Weights of a small GPT-style language model, trained from scratch on English Wikipedia.
Size: 10 layers, 23.1M parameters.
Architecture: RMSNorm before each block, rotary positions, biases, untied embeddings, normalized queries and keys.
Training: a variant of Adam for these matrices, 451M tokens, 6887 steps.
MLP neurons of a small language model. Each row is named by its layer, matrix (gate and up: input weights; down: output weights) and neuron, and shows model dimensions 144-207. Each number is 200 + 20 x the weight over its row's rms, rounded and kept within 0 to 999. A neuron's up and down rows have the sign that makes its largest values positive.
Before each neuron's rows, "fires in" lists the words (lower case) most often at its 100 highest values on Wikipedia text that the model never trained on; "fires before" lists the tokens most often just after its 100 highest values on Wikipedia text that the model never trained on.

fires in: "2008", "1997", "2006", "1994", "1996", "2002"
fires before: " |", "–", ":", "\n"
L2.gate762,207,150,209,196,189,195,219,191,213,225,218,206,192,237,202,197,210,193,249,208,204,197,228,201,195,201,194,214,212,195,188,182,189,158,179,202,236,187,182,188,229,208,196,187,249,213,206,215,170,178,202,203,203,179,188,208,192,241,197,198,217,170,216,172
L2.up762,185,209,232,217,235,176,182,181,206,210,198,198,211,215,197,195,149,193,170,195,181,219,209,169,186,194,218,192,206,176,174,204,209,189,222,180,215,228,200,210,215,185,172,204,176,222,204,183,160,210,225,167,233,215,185,176,199,202,226,181,212,247,186,181
L2.down762,197,164,216,204,178,183,164,209,210,222,225,165,225,228,196,182,211,178,212,197,178,173,188,176,256,175,199,208,185,209,185,227,182,211,201,202,232,203,180,199,209,205,211,188,218,171,219,170,226,226,211,182,243,189,184,203,171,204,179,174,211,200,221,180

fires in: "october", "may", "april", "mid", "june", "february"
fires before: " ", "-", "fl", " |"
L5.gate1226,227,214,206,210,216,152,215,213,169,200,199,184,186,243,212,234,194,185,189,224,213,188,199,215,199,228,220,196,233,225,212,209,188,206,226,185,185,183,208,202,212,197,179,182,190,188,205,172,221,225,182,197,228,183,188,199,179,211,207,197,217,205,168,197
L5.up1226,198,202,204,186,201,197,214,196,205,200,211,184,181,197,173,183,224,222,219,203,215,201,223,186,194,207,204,189,184,211,185,214,194,183,182,168,197,189,190,203,204,229,194,186,199,201,197,193,200,226,214,210,227,183,216,189,189,174,242,179,223,183,200,175
L5.down1226,186,228,208,200,188,195,173,181,196,213,209,195,184,190,174,223,187,228,230,190,221,224,253,199,206,220,218,201,219,199,200,192,201,226,211,193,212,217,238,200,200,198,211,182,185,209,216,191,223,178,201,166,202,200,201,246,201,152,163,218,196,199,211,196

fires in: "year", "2017", "may", "september", "april"
fires before: " ", ",", ".", "–", "s", ":"
L2.gate1347,200,200,223,196,193,190,196,206,188,218,204,199,190,162,198,221,185,213,197,187,216,223,229,233,210,178,192,185,230,166,222,232,183,204,201,214,199,223,215,224,217,167,212,187,203,217,195,234,169,248,201,152,169,234,167,182,187,173,227,199,186,177,215,221
L2.up1347,235,169,201,223,228,188,195,211,230,201,197,182,198,200,187,224,172,211,219,193,221,190,203,202,193,178,213,182,186,169,226,219,162,214,229,175,151,198,196,226,205,222,202,162,209,185,198,191,209,205,136,202,208,223,186,177,170,199,231,179,209,198,199,225
L2.down1347,214,188,221,199,216,186,158,216,183,186,183,222,163,184,152,235,192,182,159,198,206,196,203,180,180,191,230,194,216,181,208,210,218,196,220,200,171,218,208,195,211,181,211,203,203,246,214,172,167,185,212,186,183,221,188,190,222,235,241,231,203,213,234,204

fires in: "1998", "1994", "1990", "2022"
fires before: ".", " |", ")", "%", "),", "–"
L2.gate1269,175,210,167,209,179,194,206,235,194,187,208,179,202,215,215,188,212,205,238,169,197,220,211,179,190,210,179,203,218,146,202,187,178,194,199,181,191,231,191,187,197,192,185,212,186,178,242,209,206,190,221,214,230,162,197,216,228,193,182,223,216,207,196,198
L2.up1269,223,219,190,161,186,204,201,230,207,177,197,199,208,204,188,206,194,193,245,183,195,213,189,209,220,211,224,190,183,209,219,236,229,223,196,185,207,198,193,164,188,197,175,210,178,198,185,176,189,247,229,179,208,190,207,197,214,197,219,199,226,176,194,225
L2.down1269,200,201,198,179,201,198,225,200,190,215,196,206,214,213,200,217,179,215,203,229,198,210,201,211,203,221,237,192,175,214,199,208,166,205,211,188,199,201,224,202,190,200,206,201,214,221,151,181,215,228,179,196,205,194,201,203,182,181,222,178,169,175,216,206

fires in: "in"
fires before: " ", " the"
L7.gate1059,233,159,194,183,186,178,219,223,172,226,226,190,179,199,201,201,168,189,217,161,211,195,211,205,186,210,199,183,215,243,194,220,218,224,203,224,151,222,210,185,218,215,206,199,194,216,217,203,217,229,180,207,172,198,207,193,210,171,188,194,244,208,194,197
L7.up1059,223,207,239,185,208,190,194,177,133,214,212,184,176,206,171,177,189,232,204,194,198,184,163,188,207,195,174,195,225,194,192,201,205,172,211,191,174,244,194,194,174,234,165,219,190,222,208,206,216,177,197,223,204,188,194,203,242,187,209,219,215,194,241,179
L7.down1059,230,210,235,158,163,225,182,151,199,188,191,167,177,217,185,197,191,158,176,205,173,208,214,198,211,180,206,194,216,205,175,190,221,213,207,231,192,178,161,229,169,205,201,205,200,213,229,211,220,198,188,203,184,173,215,199,207,198,229,175,184,210,223,188

fires in: "1997", "1998", "1996", "1994", "1999", "1993"
fires before: "97", "98", "96", "94", "99", "93"
L2.gate401,202,218,202,223,179,175,218,262,218,182,216,195,182,191,237,213,179,189,209,228,176,194,219,212,224,172,195,196,228,197,202,191,192,175,225,197,216,192,213,173,191,208,223,235,183,187,210,200,181,177,204,195,223,192,201,207,225,158,184,201,182,235,199,238
L2.up401,202,181,201,193,202,195,220,214,184,184,185,185,213,202,219,191,195,191,173,215,200,172,181,206,180,224,172,220,179,215,252,198,167,197,201,148,196,193,179,228,221,212,168,198,212,205,199,215,220,191,233,212,212,198,212,182,185,227,220,215,204,161,193,200
L2.down401,212,166,176,183,233,190,195,222,209,189,197,197,220,166,210,192,207,208,210,212,169,201,200,177,256,178,199,219,233,217,215,203,234,183,229,249,231,220,190,214,202,192,182,212,202,190,189,185,171,165,214,197,218,192,169,198,212,206,175,187,190,182,209,204

fires in: "2010", "1990", "2013", "2011", "1980", "2012"
fires before: "–", " |", ":", ")", ")\n", ","
L2.gate1266,210,204,214,208,210,191,209,232,215,176,190,205,179,186,202,224,215,247,199,225,161,211,223,235,211,220,228,189,189,180,184,190,214,198,197,181,202,229,218,178,204,171,209,208,188,215,206,166,223,199,207,182,183,195,206,189,192,206,164,172,191,180,189,183
L2.up1266,204,225,211,221,189,196,182,220,195,185,200,173,194,173,202,196,191,200,224,186,215,212,209,185,168,201,209,215,182,184,183,200,180,217,208,197,170,195,199,212,236,214,221,204,259,224,199,164,199,222,215,173,205,165,210,220,179,188,239,211,202,207,227,215
L2.down1266,201,179,201,202,193,180,148,172,192,199,215,184,252,219,177,185,211,187,221,197,194,197,179,157,199,181,212,225,193,210,231,215,164,196,218,221,175,171,196,227,205,240,192,177,197,189,165,165,179,187,208,212,246,168,205,223,202,212,239,211,227,213,220,195

fires in: "february", "january", "october", "march", "december", "april"
fires before: " "
L2.gate26,186,168,204,187,162,189,204,192,216,172,200,180,195,204,183,220,201,215,203,211,170,223,210,174,178,202,184,214,188,189,205,182,202,179,239,209,172,201,207,200,206,201,185,198,158,223,178,193,214,182,197,207,200,217,187,210,214,193,199,208,178,222,206,219
L2.up26,221,203,185,188,221,190,216,176,181,221,150,191,205,203,182,191,173,226,213,180,175,218,215,204,202,158,201,221,219,189,204,219,231,215,238,219,173,200,188,204,180,180,214,178,192,207,194,190,204,205,199,180,229,174,205,243,163,196,185,201,184,185,203,222
L2.down26,208,175,197,211,189,174,178,201,188,183,195,216,198,214,190,229,196,204,185,210,176,240,226,196,196,191,246,231,207,201,225,188,198,186,226,202,147,198,203,240,182,208,216,144,249,228,171,192,177,140,177,192,169,167,206,212,192,161,225,220,196,218,216,233

fires in: "1998", "1990", "1994", "1989"
fires before: ":", " |", "–", ")", "\n"
L2.gate1369,207,198,167,218,209,191,213,187,206,221,194,181,190,200,159,191,195,228,239,185,195,203,191,207,220,195,212,200,254,189,209,191,209,214,193,191,213,200,217,183,218,173,203,187,175,209,214,155,210,223,202,182,184,180,199,199,216,182,208,182,174,197,213,190
L2.up1369,199,189,171,212,204,183,192,201,170,182,192,163,199,186,190,206,238,167,230,237,222,219,200,193,223,198,207,152,193,209,243,198,224,198,217,172,194,169,198,186,210,205,224,165,214,153,204,207,183,205,188,214,193,197,216,151,214,213,229,231,193,215,204,224
L2.down1369,247,178,174,239,195,228,173,202,194,214,239,201,205,191,214,199,218,194,194,217,182,198,193,234,238,203,194,198,191,157,166,188,204,170,174,178,199,231,216,218,209,190,188,198,194,178,192,202,188,230,226,209,216,177,208,222,201,175,206,208,188,226,208,215

fires in: "october", "february", "december", "march", "november", "july"
fires before: " "
L5.gate1304,205,209,206,207,188,184,215,217,194,162,235,157,221,222,241,216,205,190,219,215,230,207,188,215,206,203,238,170,250,213,194,235,182,196,205,203,135,180,208,199,208,188,185,225,162,199,211,209,189,211,207,224,189,210,182,209,205,194,207,207,214,189,148,199
L5.up1304,189,165,217,203,204,197,191,194,227,208,177,187,207,221,153,214,181,177,213,178,220,197,202,208,193,174,231,193,200,161,196,190,184,218,228,181,184,172,231,185,176,158,200,202,198,180,203,188,201,201,212,216,173,189,195,210,171,173,213,218,177,167,242,181
L5.down1304,200,204,191,185,206,206,177,222,187,222,216,219,178,178,190,195,196,191,191,179,204,209,249,182,234,172,215,238,187,215,212,167,185,208,247,186,193,215,199,241,203,196,183,200,199,184,224,209,191,185,188,200,202,176,197,196,176,223,233,162,192,214,191,198

fires in: "1997", "1990", "1998", "out", "1996", "1994"
fires before: "97", "90", "98", "96", "94", "93"
L2.gate1001,186,214,181,197,237,166,217,205,215,189,246,201,172,190,236,175,166,171,206,216,236,194,177,202,195,184,186,181,246,208,216,174,209,192,221,201,217,217,203,232,191,204,212,204,174,207,229,188,198,184,221,191,215,200,225,167,213,183,227,181,177,219,168,191
L2.up1001,188,162,203,180,236,177,231,174,185,185,205,186,217,211,211,170,182,214,231,176,173,188,197,190,220,166,213,158,204,191,192,166,190,197,201,184,182,201,240,219,181,207,201,178,168,179,241,213,185,209,200,206,199,206,189,180,204,204,230,148,182,224,218,182
L2.down1001,179,194,196,162,188,153,225,228,212,172,208,216,190,169,195,213,176,211,212,219,223,220,221,176,156,205,177,189,237,210,209,197,209,184,210,172,178,170,237,193,205,220,226,217,153,191,207,189,209,213,175,213,184,180,196,180,182,172,214,179,201,164,208,231

fires in: "in", "until", "from", "since", "to"
fires before: " ", " the"
L7.gate1061,208,215,243,221,209,204,180,192,186,219,224,196,212,209,212,201,202,213,243,180,215,193,236,219,194,174,201,175,215,202,204,240,240,184,247,188,203,179,220,214,188,207,207,165,153,194,188,175,210,187,185,233,203,230,177,203,191,212,213,192,193,205,156,221
L7.up1061,159,169,223,206,197,195,205,192,160,228,182,159,172,169,223,197,218,171,191,203,211,204,213,172,190,184,209,194,231,168,203,204,193,190,172,219,157,208,210,193,228,215,174,156,230,163,177,181,168,208,216,176,220,197,208,184,191,196,214,199,228,216,158,195
L7.down1061,173,246,209,204,178,238,186,214,213,176,170,213,217,202,215,217,185,205,205,218,164,247,190,164,183,196,188,213,152,176,206,179,218,226,196,215,201,207,249,214,178,210,178,186,175,210,170,205,197,191,196,197,213,214,208,204,216,199,191,234,161,216,230,217

fires in: "2012", "2024", "2025", "2014", "2015"
fires before: " |", ")\n", ")", ";", ",", ":"
L2.gate1006,190,214,220,178,194,205,191,224,231,169,236,227,179,218,212,189,215,191,205,215,196,228,187,160,214,190,183,210,207,201,171,177,161,148,168,182,170,235,220,168,182,216,199,234,201,208,235,198,202,215,176,210,167,193,193,169,202,225,203,197,191,173,182,214
L2.up1006,217,217,196,223,237,201,195,207,175,173,180,220,217,189,206,198,170,173,227,202,223,202,210,214,241,199,180,201,187,203,206,215,190,216,259,179,205,197,221,193,239,191,161,175,198,183,225,195,198,232,205,171,208,180,230,178,224,197,211,217,198,202,194,233
L2.down1006,213,202,208,202,204,212,163,250,192,195,178,197,218,192,185,206,178,201,192,221,213,159,196,176,241,191,230,205,200,204,220,216,199,192,208,195,192,183,152,211,199,184,194,193,184,210,194,211,183,177,249,204,209,203,209,173,198,205,221,212,187,226,204,194